MLP neurons of a small language model. Each row is named by its layer, matrix (gate and up: input weights) and neuron, and shows model dimensions 16-143. Each number is 128 + 24 x the weight over its row's rms, rounded and kept within 0 to 255. A neuron's up and down rows have the sign that makes its largest values positive.
Before each neuron's rows, "fires after" lists the tokens most often just before its 100 highest values on Wikipedia text that the model never trained on.

fires after: ".", " ", " |", " of", "ided", "10"
L9.gate240 [129 159 134 151 120  98 154 164 111  91 174 161 145 164 123  92 130 144 100 129 115 122 131 120 165 100 153 137 138 185 177 128 122 119 166 159 115 153 165 142 139 178 127 112 160 108 133 104 201 135 159 124 114 112  87 108 116 131 131 126 183 130 157 124  96 111 115 162 117 123 114 127 174 108 148 106 129 158 113 128 140  92 102 128 147 121  96 148 138 145 113 135 165 109 160 153 116 110 136  98 115 166 130 106  91  97  94 125 136 119 113 110 105 137 121 128 125 115 153 143 112  96 136 163 163 100 106 131]
L9.up240 [122 113 112 172 126  85 144 150 132 104 153 157 155 136 176 108 131 145 113 117 102 100 149  53 140 153 130  99  86 140 131 116 107  94 129 142 115 145 116 118 152 151  97 132  96 132  99 129 137 130  92 142 143 117 135 105  99 142 137 120 109 123 134  98 158 102 120 113 166 124 137 150 129 109 160 121 146 129  83 129  83 126 122 111 147  91 120 127 113 119 170 158 112 138 171 143 158  88 152 117 140 180 121 131  90 179 151 143 121 123 121 157  92 113  98 131 140 104 133 143 146 111 123 117  88  79 117 178]

fires after: " |\n", "0"
L3.gate314 [138 129 172 144 132 159 139 150 133 118 156 142 145 113 101 115 118 137  97 174 110 112 132 137 126 128 140 127 116  79 109  97 133 133 178 136 128 106 104 120 100 135 146 156 112 135 114  96 149 131 109 137 148 115 162 149  99 152 106 101 156 147 132  66 135 105  85 130 135 141 124 151 143 117 108 121 121 136 176 130 127 100 140 150 114 110 138  89 126 149 169 123 116 173 121 111 139 124 122 174 102 140 186  87  99 134 142 115  94 122 133 137 151 148 148 142 135 172 108  77 132 115 176 127  99 115 178 104]
L3.up314 [122 144 127 147 115 154 167 139 180 105 133 112 122 114 141 166 139 155 109 136 134 113 161 124 134 115 128 145 125  81 125 117 143 134 159 135 143 116  93 128 118 115 119 115 126 120 140 146 176 138 147 138  88 132 126 142 119 109 108 111 160 141 113  85 139  79 131 136 134 129  90 151 165 134 101 139 138 140 168 158 112 105 165 201  78 151 123 125 105 164 137 145 139 136 143 131 138  85 158 127  85 121 139 124 108 134  99 103 135 102 140 139 123 123 148 126  96 119 127 124 116 157 133 139 106  92 168 153]

fires after: " C", " c", " App", "G", " G", " h"
L2.gate709 [117 144  78 152 102 183 156 145 147 140 179 143 152 111  90  83 143  98 113 101 154 100 149 116 145 146 121 145  81 183 117 179 121 131 137 125 128 193  79 135 173 128 107  83 127 129 100 108 145 108 124 133 131  97 145 113 108 144 123 122 103  90 162 153 129 137 103 143 130 141 147 146 127 110 115 139 107 133 128 123 117 120 131 176 158 124 134 154 147 107 183 176 126 142 125 126 126  98 122 143  78 128 143 146 126 131 134 125 135 135 151  97 183 120  82 151 122 147 114 115 108 137 140 150 113 127 142 182]
L2.up709 [157 137  99 153 131  99 181 121 159 117 126 146 121  90 134 164 149  89 140 118 178 129 144 131  98  92  72 137 105  93 119 159 106 133 122 111 172 134  93 101 154 176  98 111 118 168 121 110 171 135 127 115 121 120 118 103  87 129  94 121 119 121 168 159 103 108 132 115 118  78  94 158 104  90 111 135 169 124 166 100 158  98 118 123 141  78 144 119  91 123 110 172 150 148  99 134 195 110 114 133 134 123 128 148 148 128 103 138 108 128 113 137 134 156  77 147 128 141 110  89  84 106  80 113 168 124 138 135]

fires after: " R", " B", " G", " p", "R", " b"
L2.gate221 [127 111 113 145  99 133 136 149 104 155 155 105 103 118 125 121 127  97 147 167 121 144 122 142 135 142 101 124 128 128 104 134 152 135  78  83 105 123 133 132  81 118 102 104  98 132 143  98 136 125  98 129 106  90 123 140 125  86 122 122  76 100  95 121  98  94  81 110 117 143  87 129 123 154  99 113 104 149 167 109 117 113 143 165 156 133 120 107 113 102 124 120 157 116 115 161 101 133 118 101  81 139  98 169 166 111 129 127 137 153 199  93 127 126 115 150 162 120 139 144  85 115 163 135 139 107 130 153]
L2.up221 [123  97  97 170 122 154 213 164 125 147  79 138 117 117 108 143 154 110 119 144 149 122 143 162 151 124 105 142  90 114  91 149 131 126 137 110 126 114 158 149 134 112 153 137 133 143 135 129 141 144 157  76 124  76 123 123 130 123 127 124 117 128 103 137 102 102 118 119 145 103 145 137  89 134 131 145 162 154 161 116  91  97 155 118 146 124 166 127 116 124  78 171 103 141 104 120 105 127 166 133 142 111 133 163 159 109 119 133 146 151 153 169 151 119 118 128 117  77  96  96 146 122 143 171 125 129 144 178]

fires after: " |", "==", ".\n\n", "===", " L", "\n"
L2.gate779 [132 140 130 126 158 161 118 169 133 153 128 148 130 102 131 131 118 148 132  90 125 112 154 133 157 131 145 102 143 149 164 166 129 162 136 138 120  92  74 117 179 111 134 123  99 106 126 131 117 114 138 167 126 144 158  88  99 129 117 130 139 131 148 110 153 101 120  66 158 151  87 101 145 142  89 124 145 149 125 113 111 125 111  98 149 121 138 171  82 112 123 119 107 118 141 136 104 132 100 146 145 140 132 158 167 114 103 114 150 123 128 159 155  91 133 125 125 136 108  87 104 146  68 131 155 103 145 139]
L2.up779 [150 161 180 149 150 120 186 132 135 184  99 111 157 134 128  57 118 139  83 105 147 107 153 137 137  89 136 128 127 157  95 152 110 135 169 115 124 147 131  80  91 113 130 118 136  87 109 119 145 136  86 156 102 131 144 125 127 147 152 108 147 130  84 148 147  90 187 104 111 166 141 111 124 162 129 115 118 150 113 149 156 127 173 182  78 147 108 122 139 125 118 103 105 141 139  91 129 145 141 169 125 124 132 124 108 107 144 129 115 116 128 117 147  99 160 165 127 129  97  93 102 109 111 141 134 113 106 113]

fires after: "==", "===", "ri", ")\n\n", "i", "\n\n"
L2.gate799 [131 119 163  98 151 125 192 126 119 139 131 137 120 136 147 116 113 134 134 112 113 128 109 134  84 101 146 150  96 110 159 143 154 133 113 138 124 124 125 127 137 165 159 126 142 112 103  96 113 152 176 130 114 149 162 152 105 133 112 128 149 125 169 109 117  83 119  88 131 130 147 100 151  96 108 150 153 119 144 142 108 151 139 124  57 111 170 145 149 138 135 121 162 102 124 119 126 138 138 145 169 139  99 140 134 111 114 103 133 134 107 128 140 125 133  83 111 142 107 145 114 106 149 199 104 147 138 124]
L2.up799 [ 86 137 148 131 172 120 175  88 140 130  79 142 146  95 139 110 111 160 156 118 103 106 101 110 124 136 138 145 148 150 118 113 107 120 123 126 112 121 125  94 104 129 116 152  79 108 132  89 103  99 117 165  95  99 118 145  53 131 119  96 102  90 100 123 117  59 147 113 113 133 133 105 116 149 162 127 134 128 132 135 141 117 127 167 149  95 105 100 134 124 134 117  94 114 114 120 126 124 128 140 120 112 115 143 102 145 129 123 139 125 155 117 139 165 147 182 118  99 125 143 105  94 174 117 102 138 124 127]

fires after: "-", " E", " H", "ele"
L3.gate527 [132 155 108 120 110 100  98 106 155 162 138 132 129 103 164  95 135 110 135 133 115  89  96 108 110 149 139 157  98 124 161 141 109 122 173 101 134 179 148 130 128 129 133 125 168 157 139 137 149 107  90 129 109  98 120 120 133  81 111 135 130 119 167 156 136 164 112 106 177 168 125 123 117 132 109 116 145  90 142 146 143 146 143 120 154 121 108 127  97  99 132 122 126 124 119 158 132 122 148 101 120 173 121 169 131 127 150 181 154 109 121 119 110 154 104 119 140 118 137 154 125 140  98 162 144 123 136 178]
L3.up527 [113 138  68 139 113 121 123 127 151 141 138 143 126 132 151 148 104 140 113 109 146 142 131 109  74 116  64 141 137 127 154 155 119 145 131 120 140 135  98 117 127 143 118 145 121 175 134  96 146 138 126 131 114 102  89 114 147 158 118 126 167 120 129 156 156 159 153 137 140  85 137 120 104 148 129 132 150 103 100 101  92 163 114 140 171 155  93 150 117 107 146 101 141 122 138  98  85 150 127 127  95  99 136 127 156 136 131 115 112 129 100 148 174 149 117  99 133 132 149 117 109 125 124 165 155 116 145 135]

fires after: " p", ":", " P", " C", " h", "):"
L2.gate539 [116 161  99 140 109 147 118 154 122  97 113 136 135 109 105 139 136  74  93  84 115 195 143 124 168 128 155 122  98 139 145 177 118 125 114 144 127 163 113 105 131 119 141 138 122 108 143 146 107 112 142 128 174 143 143 141 164 171 168 114 137 106 128 107  94 147 115 124 122 148 129 170 144 113 150  90 130 125 145 123 144 140 167 159 146 123 155 166 161 108 143  92 136 120  99 153 176  87 153  90 119 141 145 192 106 151 112 140 138 147 140  98 152 125 166  87 149 151 188 100 150 107 107 129 118 117 157 119]
L2.up539 [111 109 170 101  91 117 130 113 145 119 129  93 147 111 145 151 126 153 116 110  91 182 173 131 117 155 126 122 141 177 123 140 125 116 137 135 160 118 115 139 152 131 108 121 115 120 130 105 152 110 139 124 172 121 153 113 122 105 118 116 166  88 178  80 129 125 131 181 124 154 111 142 148 175 120 103 140  94  84 105 153 154 133 174 119 148 138 116  96 100 111 150 119 153 145 107 121 103 117 117 159 149 103 142 117 129 152 147 108  90  80 113 124 117  95 138 107 153 150  91 118 103 164 125 153  77  85 167]

fires after: ".", " c", " G"
L3.gate807 [155 163  87 131 139 134 133 104 103  89 118 139  83 142 174 132 118 117 111 161  82 112 107 134 166 139 175  83  86 140 150 145 146  76 123 177 145 125 151 151 154 133 113 134 162  69 125 118 106 107 141 134 143 142 158 105 127 119 140 124 110 135 104 132  87 118 151 130 109 140 106 138 147 131 113 157 157  88 147  95 172 142 121 111 144 139 132 130 134 158 110 121 130 153 149 134 112 161 142  92 126 145 182 107  93 129 127  98 123 134  98 100 129 216 107 129 153 125 123 122  65 139 127  92 124 134 116 153]
L3.up807 [108 114 133 120 126  83  84 176 124  83 144 126 111 142 134 125  98 120 122 118 128  97 163 118 153 108 143 122 145 123 142 139 133 131 106  95 110 163 144 125  85 146 111 152 153 194 150 184 118 130 147  98 136 148 100 112 152 130 116 142 114 186 111  82  90 157  98 102 148 166 116 153 129 111 108 138 112 116 109 162 189  95 119 131  93  98 128 106 126  98  64  83 130 128 110 131 126 120 152 124  93 145 135 137 114  87 125 139 129 145 118 122 144 106 120 163 125 112  83 100 117 127  90 102 129 114 155 124]

fires after: " L", " (", " l", " C", "L", " K"
L2.gate937 [120 121 175 100 120 107 128  69 153  93 173 164  87 111 123  98 139 157 121 110 116 147 149  88 132 124 116 161 134 107 124 131 130 142 125 184 151 140 102 108 130 142 169  71 131 155 131 105 165 125 112 126 130  85 129  84  60 112 132 158 112 118 168 116  98 113  92  84 127 138  90 159 119  87  81 161 153 111 130  80 112 151 126 136 134 133 137 125 148 183 129 143 145 139 137 145 156 101 131 127 122 145 100 116 146  94 114 114 144 127  84 152 134 116 149 106 114 151  86 111 104  95 144 122  92 102 131 130]
L2.up937 [119  90 173 110 142 126  96  97 139 131 114 156 111 136 108 143 161 122 171 110 110  98  87 111 160 112 174 134 114 131 100 143 152 135 135 152 139 139 146  81  92 127 144 117 141 121 146 130 120 133 115 111 115 129 142 108 139 139 141 102 154 113  96 147 127 111  85  94 133 106 121 120 150  95 129 162 152  95 114 110 128 121 152 136 110  95 127 127 151 125 165 121 123 144 131 149 136  99  83 121 146 100 102 101 136  97 158 149 149 191 138 137 145 113 199 141 123 154 155 107 102  90 137 110 104 149 148 144]

fires after: " g", " G", "G", "g", " ("
L2.gate773 [164 137 133 187 151 106 156 171 170 112 111 134  87 145 120 120 143 137  81  90  73 169 136 141 125 146 162 131 166 134 115 160 135 160 152  65 138 160 148  89 123 172 168  87 139 130  84  80 110 134 119 103 151 123 104 162  84 117 134 186 127 138 173 119 119 135 147 136 155 115 114 155  95 100 124 157 129 153 125  95 162  83 133 123 121 131 134 139 132 175 160 103 164 153 159 136 131 105 124 157  84 113 112  99 149 180 141  91 146 115 124 109 111 126 123 111 125 110 166 150 108 126 113 150 114 137 135 154]
L2.up773 [158 123 147 115 117  90 134 158 159 113 127 121 140 116 150  89 159  91 134  97 121 165 156 177 108 139 117 138 119 179 134 162  95 130 132 139 118 134 165  86  97 132 151  86 135 143 142 123 146 110 106 121 140 154 152 155 112  94 123 151 139 125 139 128 126 147 138 149 129 174 110  90  85 134  90 144 124 116 125 144 116 101 134 134 122 117 133 137 132 125  98 131 131 122 169 151 147 149 121 150 177 125 109 104 150 171 160 161 153 104 103 130 157 154 115 180 174 128 150  85 100 127 145 113 135 132 143 135]

fires after: " g", " G", " A", " St", " B", "=="
L2.gate683 [132  86  87  73 160 150 153 105 106 101 163  92 140 147 105  94 107 129 107 123 112  99 106 106 128 164  58 132  85 115  85  97 126 163 150 109 121 124 102 140 100 119 123 121 109 126 151  98 121 140 131 159 118 121 137 117 137 157 131 114  84 126 148  70 110  94 147 134 140 115 130 119  78 126 117  78 136 112 122 169 120 133 110 113 191 131 149 117 133 143 146  84 157 108 112 160 120 172 126 154  97 138  95 124 130 110 173 132 144 150 138 112 161 161  86 122 112 137 110 150 137 120 127 180 111 147 129 118]
L2.up683 [158 102 122 112 114 143 141  95 165 105 135 148 155 181 116  75 136 102 106 132 151 122 112 104 146 129 132 131 122  95 125 123 101 170 130 115 118 153 106 147 173  95 134 141 143 171 148 136 136 101 122 164 152 138 128 114 133 124 136 136 167 153 119 112 129 137  96 110 151 147 120  97  98 134 107 129 138 117 118 138 163  93 159 130 127 152 106 191 109 127 106 116  88 117 102 117 108  96 111 114 151 132 172 151 106 122  94 147  99 157 112  98 146 133  81 160  95 168  98  99 128 114 115 137 178  92 117 162]

fires after: "w", " w", " g", "R", " p"
L3.gate141 [134  88 120 139 131 141 133 136 151 100 188 170  98 113 156 136 129 152 105 126 121 163 115 147 120 129 107 190  94 137 154 148 144 160 184 146 148 144 116 154  99 117 127 117 128 142 140 123 112 133 131 134 144 115 100 148 100 124 110 127 149 155 119 144  79 159 187  95 151 128 129  95 122 109 140 129 137 156  97 129 134 140 143 122 120 116 136 149 170 108 108 100 149 137 133 126 117 123 136  83  72 153 163 153 148 128 113 161 101 154  76 115 102 127 158 109 135 168  92 104 130 111 166 136 144  94 170 113]
L3.up141 [115 129 132 143 134 142 119 175 133  93 182 143 165 116 139 161 176 175 131  91 102 148 139 142 122 128 143 152  83  98 113 126 129 171  99 104 109 108 128 110 127 138 153 115 112  85 104 104 103 122 126 134  83 143  86 103 157 128 127 173 133 140 120 128 126 121 142 117 132 117 116 117 119 106 155 149 150 145 161 126 113 122 161 168 114 129 136 140 138 145  66 108 130 128 142 139 135 197 119 135 138 115 127 120 109  70 126 116 104 107 122 127 180 116 100  96 101 125 133 131 139 118 110  97 133 136 119 142]

fires after: "|---|---|---|---", " |\n", " col", " Pro", " Total"
L3.gate246 [170 113 142 141 160  94 100 158 104 104 159 140 152 141 105 130 152  96 123  97 136  98 159 148 128 141 135 137  98 127  86 160 123 168 161 118  80 154  71 143 167 115 158 131 115 171 111  86 139 101 140 144 133  86 139 121 176 140 114 127  87 140 128 115 151 128 195 133 141 127 167 144 106 147 125 161 167 100 115 111 115 126  94 151 124 129 129 111  94 148 138 140 108 144 167 110 142 125 135  97 155 140  92 127 135 155  86  78 154 120 145 141 108 107 134 136 162 145 106  91  91 106 131 130 166 125 148 145]
L3.up246 [115  97 132 129 132 148 165 121 130 103 123 151 131 176 166 124 126 115 117 101 123  94 178 159 108 100 121 169  88  95 121 100 104 159 146 155 151 137 123 126  94 143  98 175  71 133 110 117 105 151 169 110  83 140 114 115 124 152 135 125 137 116  66 159 113 119 149 128 133 115 152 130 114 137 104 100 135 128 145 138 125 144 131 120 133 165 137 131 118 144 142 172 145 154 122 113 134  83 118 101  85 110 158 102  83 163 173 146 114 122 118 130 107  94 117  72 112 105 153 156 147  90 135 137 131 151 161 160]

fires after: " B", " L", " K", " Ch", " Kn"
L2.gate625 [130 125 151 118 145 199 126 114 149 163 162 175 106 164 152 143 129 135 136  72 137 101 140 132 146 125 103 150 163 123 148 142 138 139 121 147 111 127 153 163 152 120 153 118 143 157 134  93 146 110 109 120 123 133 186 139  77 125 123 101 167 170 151 120 110 152 144 136 123 114  75 175 103 115 156 119  80  87  98 114 138 116 135 114 125 144 114 176 143  95  85 114 109 101 163 108 160 129  73 139 140  80 117 129 113 180 123 104 167 105 111 116 104 142 167 100 145 150 118  78 101 139 115 113 121 169 131 110]
L2.up625 [128  98 155 167  82 120 153 122 114 118  84 122 125 179 164  88 124 136 129 139 105  76 117 117 153 103 111  92 118 160 131 133 139 128 145 123 124 135 101 139 136  94 161  99 129 165 144 146 117 149 148 158 104 106 107 139 148 128 105 139 181 158 180 110 128 140 129  92 168 101 102 134 141  99 178 115 137 134 104 122 109 104 136 116 164 130 104  83 135 113 136 134 133 141 127 153 149 167 153  94 184 114 107 108 100 142 146  91 214 129 171 145 106  90 105 149 130  86 137  99 137 158 125 132 114 105 149  86]

fires after: "\n", "-", " E", "rea", " L", "ST"
L8.gate979 [121 131 146 153 146 124 131 108 173 128 132 144 126 137 118 139 141 107 125  86 110 138 137 154 115 133 181 100 111 156 122 151  95 162 139 118 108 156 123 142 180 149 116 121 132 127 128 131 114 129 117 139 107  93 129 136 128 142 101 126 120 100 160 140  92 101 124 137 110 151 140 152  93 122 120 116  95 107 138 141 121 154 173 123 109 142 146 120 111 168  71 133 128 137 152 132 113 128 104 142 158  86 108 146 120 110 120 165 153 108 110 129 110 139 137 139 120 131  90 117 151 157  93 119 150 110 112 109]
L8.up979 [144 101  92 118 142 153 136  85 160 159 154 101 147 173 125 107  82  92 112 129 126 119 161 121 101 109 100 122  80 123 115 169 116 124 136 114  83 171 106 133 136 173 145 128 102 154 124 128 125 107 175 141 130 122  80 134 164 130 104 121 153 114 104 131  94 148 119 118 130 111  87 106 132 119 120 163 159 219 127 160 119 147 163 116 140 122 112  95 113 111 140 122 163 119 147 169 141 138  96 153 112 120 145 104 130 120 121 123 150 115 134 143 171  88 108  64 132 131 106 104 105 126 144 133 160  98 139 128]

fires after: " f", " c", " L", " w", " k", "yl"
L3.gate256 [133 139 127 131 149 151 133 117 126  89 132 127  88 158 120 117 118 149 124 158  85 132 125 128 128 121 143 156 125  95  96 114 142 161 137 133 122 146 108 132  97  85 127 120 127  97 108 150 118 109 113 149 162 111  96 112 112 195 128 126 142 126 134  99  60 165 118 119 160 123 110 163 150 102  84 129 107 140 110  98 134 135 120 117 101 108 137 126 149 140  97 129 103 104 142 116 143 108 123 135 134 162 111 129 124  99  90 157 130 144 102 157 134  88 164 176 144 120 126 131  82 115 106 119 130  97 151 162]
L3.up256 [ 71 143 148 123 129 151  96 133  98 149 114 115  58  93 142 158 133 119 124 100 181 135 125 152 160 135 129 162  87 108  98 130 150 167 130  97 115 130  83  91 109 131 108 136 122 161 118 122 110 123 125 119 146 116 134 116 137 153 148 130 108  99  69 105 124 144 113 100  94 114  97 156 130  99  99 132 118 106 123 100 115 127 111 116 129 110 146 127 131 146  80 125 102 100 151 102 133 123 131 142 172 125 170 119 139 138  71 140 157 144 115 171 175 114 136 119 123 100 104 124 116 195 135 130 121 127 127 111]

fires after: "C", " Con", " c", " C", " Pro", " dec"
L2.gate164 [138 137 156 126 114 120 112 113 161 163  88 128 133 112 156 129 126  79 137 137 110 126 128 131 121 111 118 181 139 139 113 162 169 119 133 146  97 128 107  81  82 128 116  84  74 152 169 141 138 126  84 154 157 160  82  92  92 116 102 105 112  66 113  94  86 145 179 163 111 149 136 137 129 174 146 159 147 155 166 144 153  94 102 136 161 165 129 126 119 132 117 160 130 119 132 110 117 132 134 120 109 144 102 105 149 132 143  74 139 108 118 117 119 116 160 146  99 113 140 120 127 100 181 121 127 132 138 140]
L2.up164 [138 119 115 138 124 189 120 171 115 133 127 141 148 113 103 124 104 155  83 114 105 104 129 144 112 143 155 135 143 160 107 146 108 146 116 146 104  91 131 137 112 127 112 150  96 157 126 157 107 116 161 111 182 121  81 123 157 112  85 137 128 120 128 138 160 123 140 120 100 175 151 153 111  91 102 136 112 117 132 145 100 117  90 120 170 125 124 116 179 138 114 159 150 129 140 150 161 142 102 127 106 119  89 125  71 167 195 106 187 151 117 137 166 132 125 138 150  99 120 124 111 102 176  97 169 152  93 118]

fires after: ".\n\n"
L9.gate462 [150 111 136 104 132 106 139  93 137 138 155 139 123 142  94 133 114 116 127 113 106  85 134 114 184 163 182  98 107 135  82 174 127  96 158 127  96  94 160 111 145 142 142 180 128 169 123 119 108 169 159  74 105 137 107 133 137 117 133 107 119 121 132 111 150 137 170 136  54 127 109 169 174 131 119 103  74 103 134 149 105 140 123 121  77 122 120 157 128 117 131 122 174  88  73 132 107 113 144 129 139 127 135 146 157 121 147 182 176 131 143  92 145 115 152 121 147 147 112 146 172 163 149 160 157 130 148 104]
L9.up462 [146 108 119 136  95 113 119 115 144 173 127 160 127 148 130 109 161 163 202  83 101 130 124 107 150 186 129 152 163 124 157 138 114 120  66 110 121 146 138 148 124 136 165 128 112 103 128 129 104 119 107 142 111 121 180 158 128 174 123 121 105  98 147 166  81  90 124 163 144 100 128 154 162 163 134 108 124 128 104 132 175 117 123 120 139 121  78 140  90 155 140 128 149 113 130  92 107 124 114 103 161 127 109 119 135 164 120 128 113 120  52 158 119  93 126 131 139 134 121 134 127 157 140 130 111 105 154 105]

fires after: "at", " C", "C", " South", " Cat", "al"
L6.gate859 [112 103 118 100 121 135 150 129  87 122 120 127 113 151 166 137 142 174  96 111 126  90 119 143 125 116  96 114  86 108 142 120 144 119  96 166 152 152 127 144 146  88 136 114 132 159 117 132 115  91 137 155  99 146 103  79 125 156 100 143  92  99 111 116 146 148 166 168 152 135 143 107 146 201 100 139 162 107 119 116 113 115 149 165 120 178 164 112 149 107 129 126 132 161 126 128 106 126 140 115 164 114 134  85  92 144 155 119 105 127 132 126 131 131 120 120 142 121 160  48 103 150 146  99 110 107  89 136]
L6.up859 [144 128 124 136 135 127  79 137 138 155 129 125 126  94 161 121 135 148 107  93 120 126 142 156 129 104 112 113 110 152 112 171 113 114  99 141 140 136  71 125 125  86 155 172 119 190 119 123 127 150 140 126 131 133 114 136 100 178 104 141  79 128 132 122 131 116 132 119 152 159 121 142 125 126 118 100 151 133 119 116  95 129 138 141 115 159 134 117 136 110 127  88 120 142 132  95 115 149 161 125 146 150 120  92 145  94 125  94 173 148 112 104 140 122 141 142 108  78 125 103  83  98 121 132 109 141 152 141]

fires after: " c", " h", " inc", " H"
L2.gate946 [126 143 121 125 138 150 135 145  82 111 126 136 161  88 100 137 139 131 109 161  86 133  76 117 127 116 140 150 128 148 153 145  95 124 157 142 145 147 108 121 121 134 108 111 107 123 115 104 142 150 153  76 165 116 122  94 131 125 157 119  72 174 117 124 104 108 145 115 121 143 137 112 163 132  83 166 153 133 122 163 134 120 104 140 110 119 135 118  80 161  81  83 141 113  83  85 123 143  84 117 151 123 133 132 165 134 149 117 163 123  80 127 113 158 149 129 104 129 148  97 158  95 136  87 161 125 131 161]
L2.up946 [ 75 111 135  97 177 138 155 129 134  82 149 127 145 158 119 133 121 170 122 154 124  83 127 149 176  96 177 150  94 156 106 145  86  84 149 135 130 111 106  92 141 118 111 104 151 121 103  92  90 135 121 139  88 116  82  55 172 134 121 100 147 105 146 108 119 134 133 100 125 136 157 132 117  77 134 173  85 127 171 102 119 151 143  98 116 128 122 136 101 142  99  87 125 144 115 146 115 149 184 147 140  76 142 132 138 140 145 106 109 162 116 103 118 129 126 103 122 125 158 115 119 118  88 117 167 142 119 144]

fires after: " (", " e", "\n", " init", " re", " E"
L2.gate185 [154  94 122 120 126 103 133 121 114 100  98 154  99 141 104 108 150 132 132 147  91 154 155 112  84 117 146 153  83 104 144 117 131 165 102 113 131 138 174 126 180  99  95 168 161 142 131 156 173  95 145 156 127 163 133  91 107 131 110 158 116 101  98 140  97 107 156 113 116 123 128  91 105 165 138 144 128 117 120 150 120 124  97 109 152 174 131 111 113 131 124 147 137 160 130 168 149  78 158  74 105 109  74  81 153 121 109 161 127 116 113 111  95 121 142 143 112 114 108  97 121 114 124 109 127  78 175 110]
L2.up185 [129 119 139 125 100  91 134 111 111 164 156 128 101 118 136 174 146 116 177 129 154 110  95 106 108 115 138  97 122 135 140 158 135 140 164 137  83 112  98 143  96 159 129  96 136 142  92  82 101 128 100 141 107 147  92 125 139 112 134 136 146 148 157 157  85 116 103 112 120  90 121 141 146 138 114 144 189 131 127 103 123 159 152 116  85 123 126  87 100 116 112 113  56 106 116 126 158 128 111 170 135 130 105 133 110 159 160 112 140 123 103 148 180 103 128 121 162 127 127 133 164  97 119 188 127 151 157 105]

fires after: " ", " |", "10", " Dec", "."
L9.gate314 [130 134 123 147  80 130 142 109 135  84 119 142 109 135  95 132 147 121 116 136 143 115  86 114 153 142 113  93 124 108 179 152  64 127 189 139 122 113 171 127 131 164 175 116 126 102 162 116 127 130 157 171  86 116 122 145 133 162 120 147 187 126 163 147 132  91 118 158 137 185 133 102 165 118 117 141 101  88 128 135 161 158 127 136 141 186 145 141 134 142 155 105 151 129 135 110 150 150 150 119 117 124  92 120 141 137  83 155 127 120 121 136 116 131 110 170 128 141 147 127 146 128 146  97 165 113  91 141]
L9.up314 [158 143 106 148 140 102  80 133 119 108 133 154 161 132 145 111 106  90 153 144 154 102 149 108 102 151 170  70 137 119 121 117 144 131 125 147 136 111 119 126 127 122 117 137 117 110 114 130  89 130 101  96  86 174 118  82 111 104 147 102 121 107 151 161 130 120 155 117  81 106 105  93 123  89 131 118 135 149 115 125  87  97 101 158 168 117 112 143 120 109 136 145 134 119 115 153 126 127 136 108 110 126 153 113 146 150 148  97 142 130 137 159 130 110 123 142 110 129 140 103 115 113 122 114 157  96  80 156]

fires after: " T", " t", " ag", "ac", " the", "T"
L2.gate581 [109 145 148 119 122 126 146 117 137 126 175 107  95 135 103 112  96 133 151 115 145  90 153 130 108 175 135  99 122 142  92 143 132 121 110  98 127 148 173  91 109 111 129 130 159 129 121 128 101 129 119 139 126 131 121 120 120  96 131 148 128 102  96 137 141 136 101 100 145 118 154 129 126 159 142 137 165 103 192  92 127 172  95 121 109 121 131 153 108 143 110 136 120  88 129 150 122 110 140  84  84 138  64 101 105  86  92 108 112  87  76 114 119 162 116  90 135  91 110 140  85 127 156  78 115 107 113 129]
L2.up581 [153  68 114  98  62 125 186 124 124 113 107  80  98 130  95 127 108  99 139 108 162 106 107 155 122 129 115 111 131 167 148  95 129 145 133 131 148 146 142 122 119 135 145 101 113 150 169 117 178 126 168 133 109 153  89 117 117 109  86 112 110 112 129  84 115  80  99 148 159 104 120 133 146 119 166 119 112 137 118 119 162  82 122 139 143 118 134 155 103  93 118 127 128 127 122 114 111 130 149 105 117 128 139 116 124 108 146 126 134 134 142 128  97 146  99 128 137 156  81 106 170 145 135 163 156 170 125 121]

fires after: " W", " w", "w", "ist"
L2.gate28 [120 110 107 147 150 151 132 112 148 132 124 135 103 130 152 150 124 103 132 123 163 154 118 137  99 160 148 126  98 110 163 134 165 152 145 160 128 109 125 110 160 150 133 154 109 120 133  93  81  87 148 164 107 108 157 165 144 119 125 116 147 155 165 120  89 121 158 142 107 126 137 110 170  51 112 106 154 141 128 106 112 128 134  94 127  99  76 132 154 156 118 145 124 140 152 103 153 150 105 111 103 147 120 133 126 145 101 106 132 128 101  93 130 166 138 140 135 135 144 169 116 178 135 164 123 178 133 138]
L2.up28 [147 103 124  91 111  88 118 135 128 160 145 116  84 143 115 144 131 138  94 169 128 183 111 126 131 115 137  82 148 149 121 145 134 121  78 133 136 139 115 112 136 107 109 120  82  68  94 112 113 141 124 161 112 131 146 141 134 157 133 187 106 132 125 113  80 140 165 105 111 129 147 123 123 110 109 136 138 144 102 102 159 106  93 128  82  76 143 159 112 118  92 137 167  95 137  92 117 155 137 111 131  86 148  95 184 125 149 136 121 140 154 160 178 139 131 100 158 156 141 119 138 121 119 131 138 150 144 129]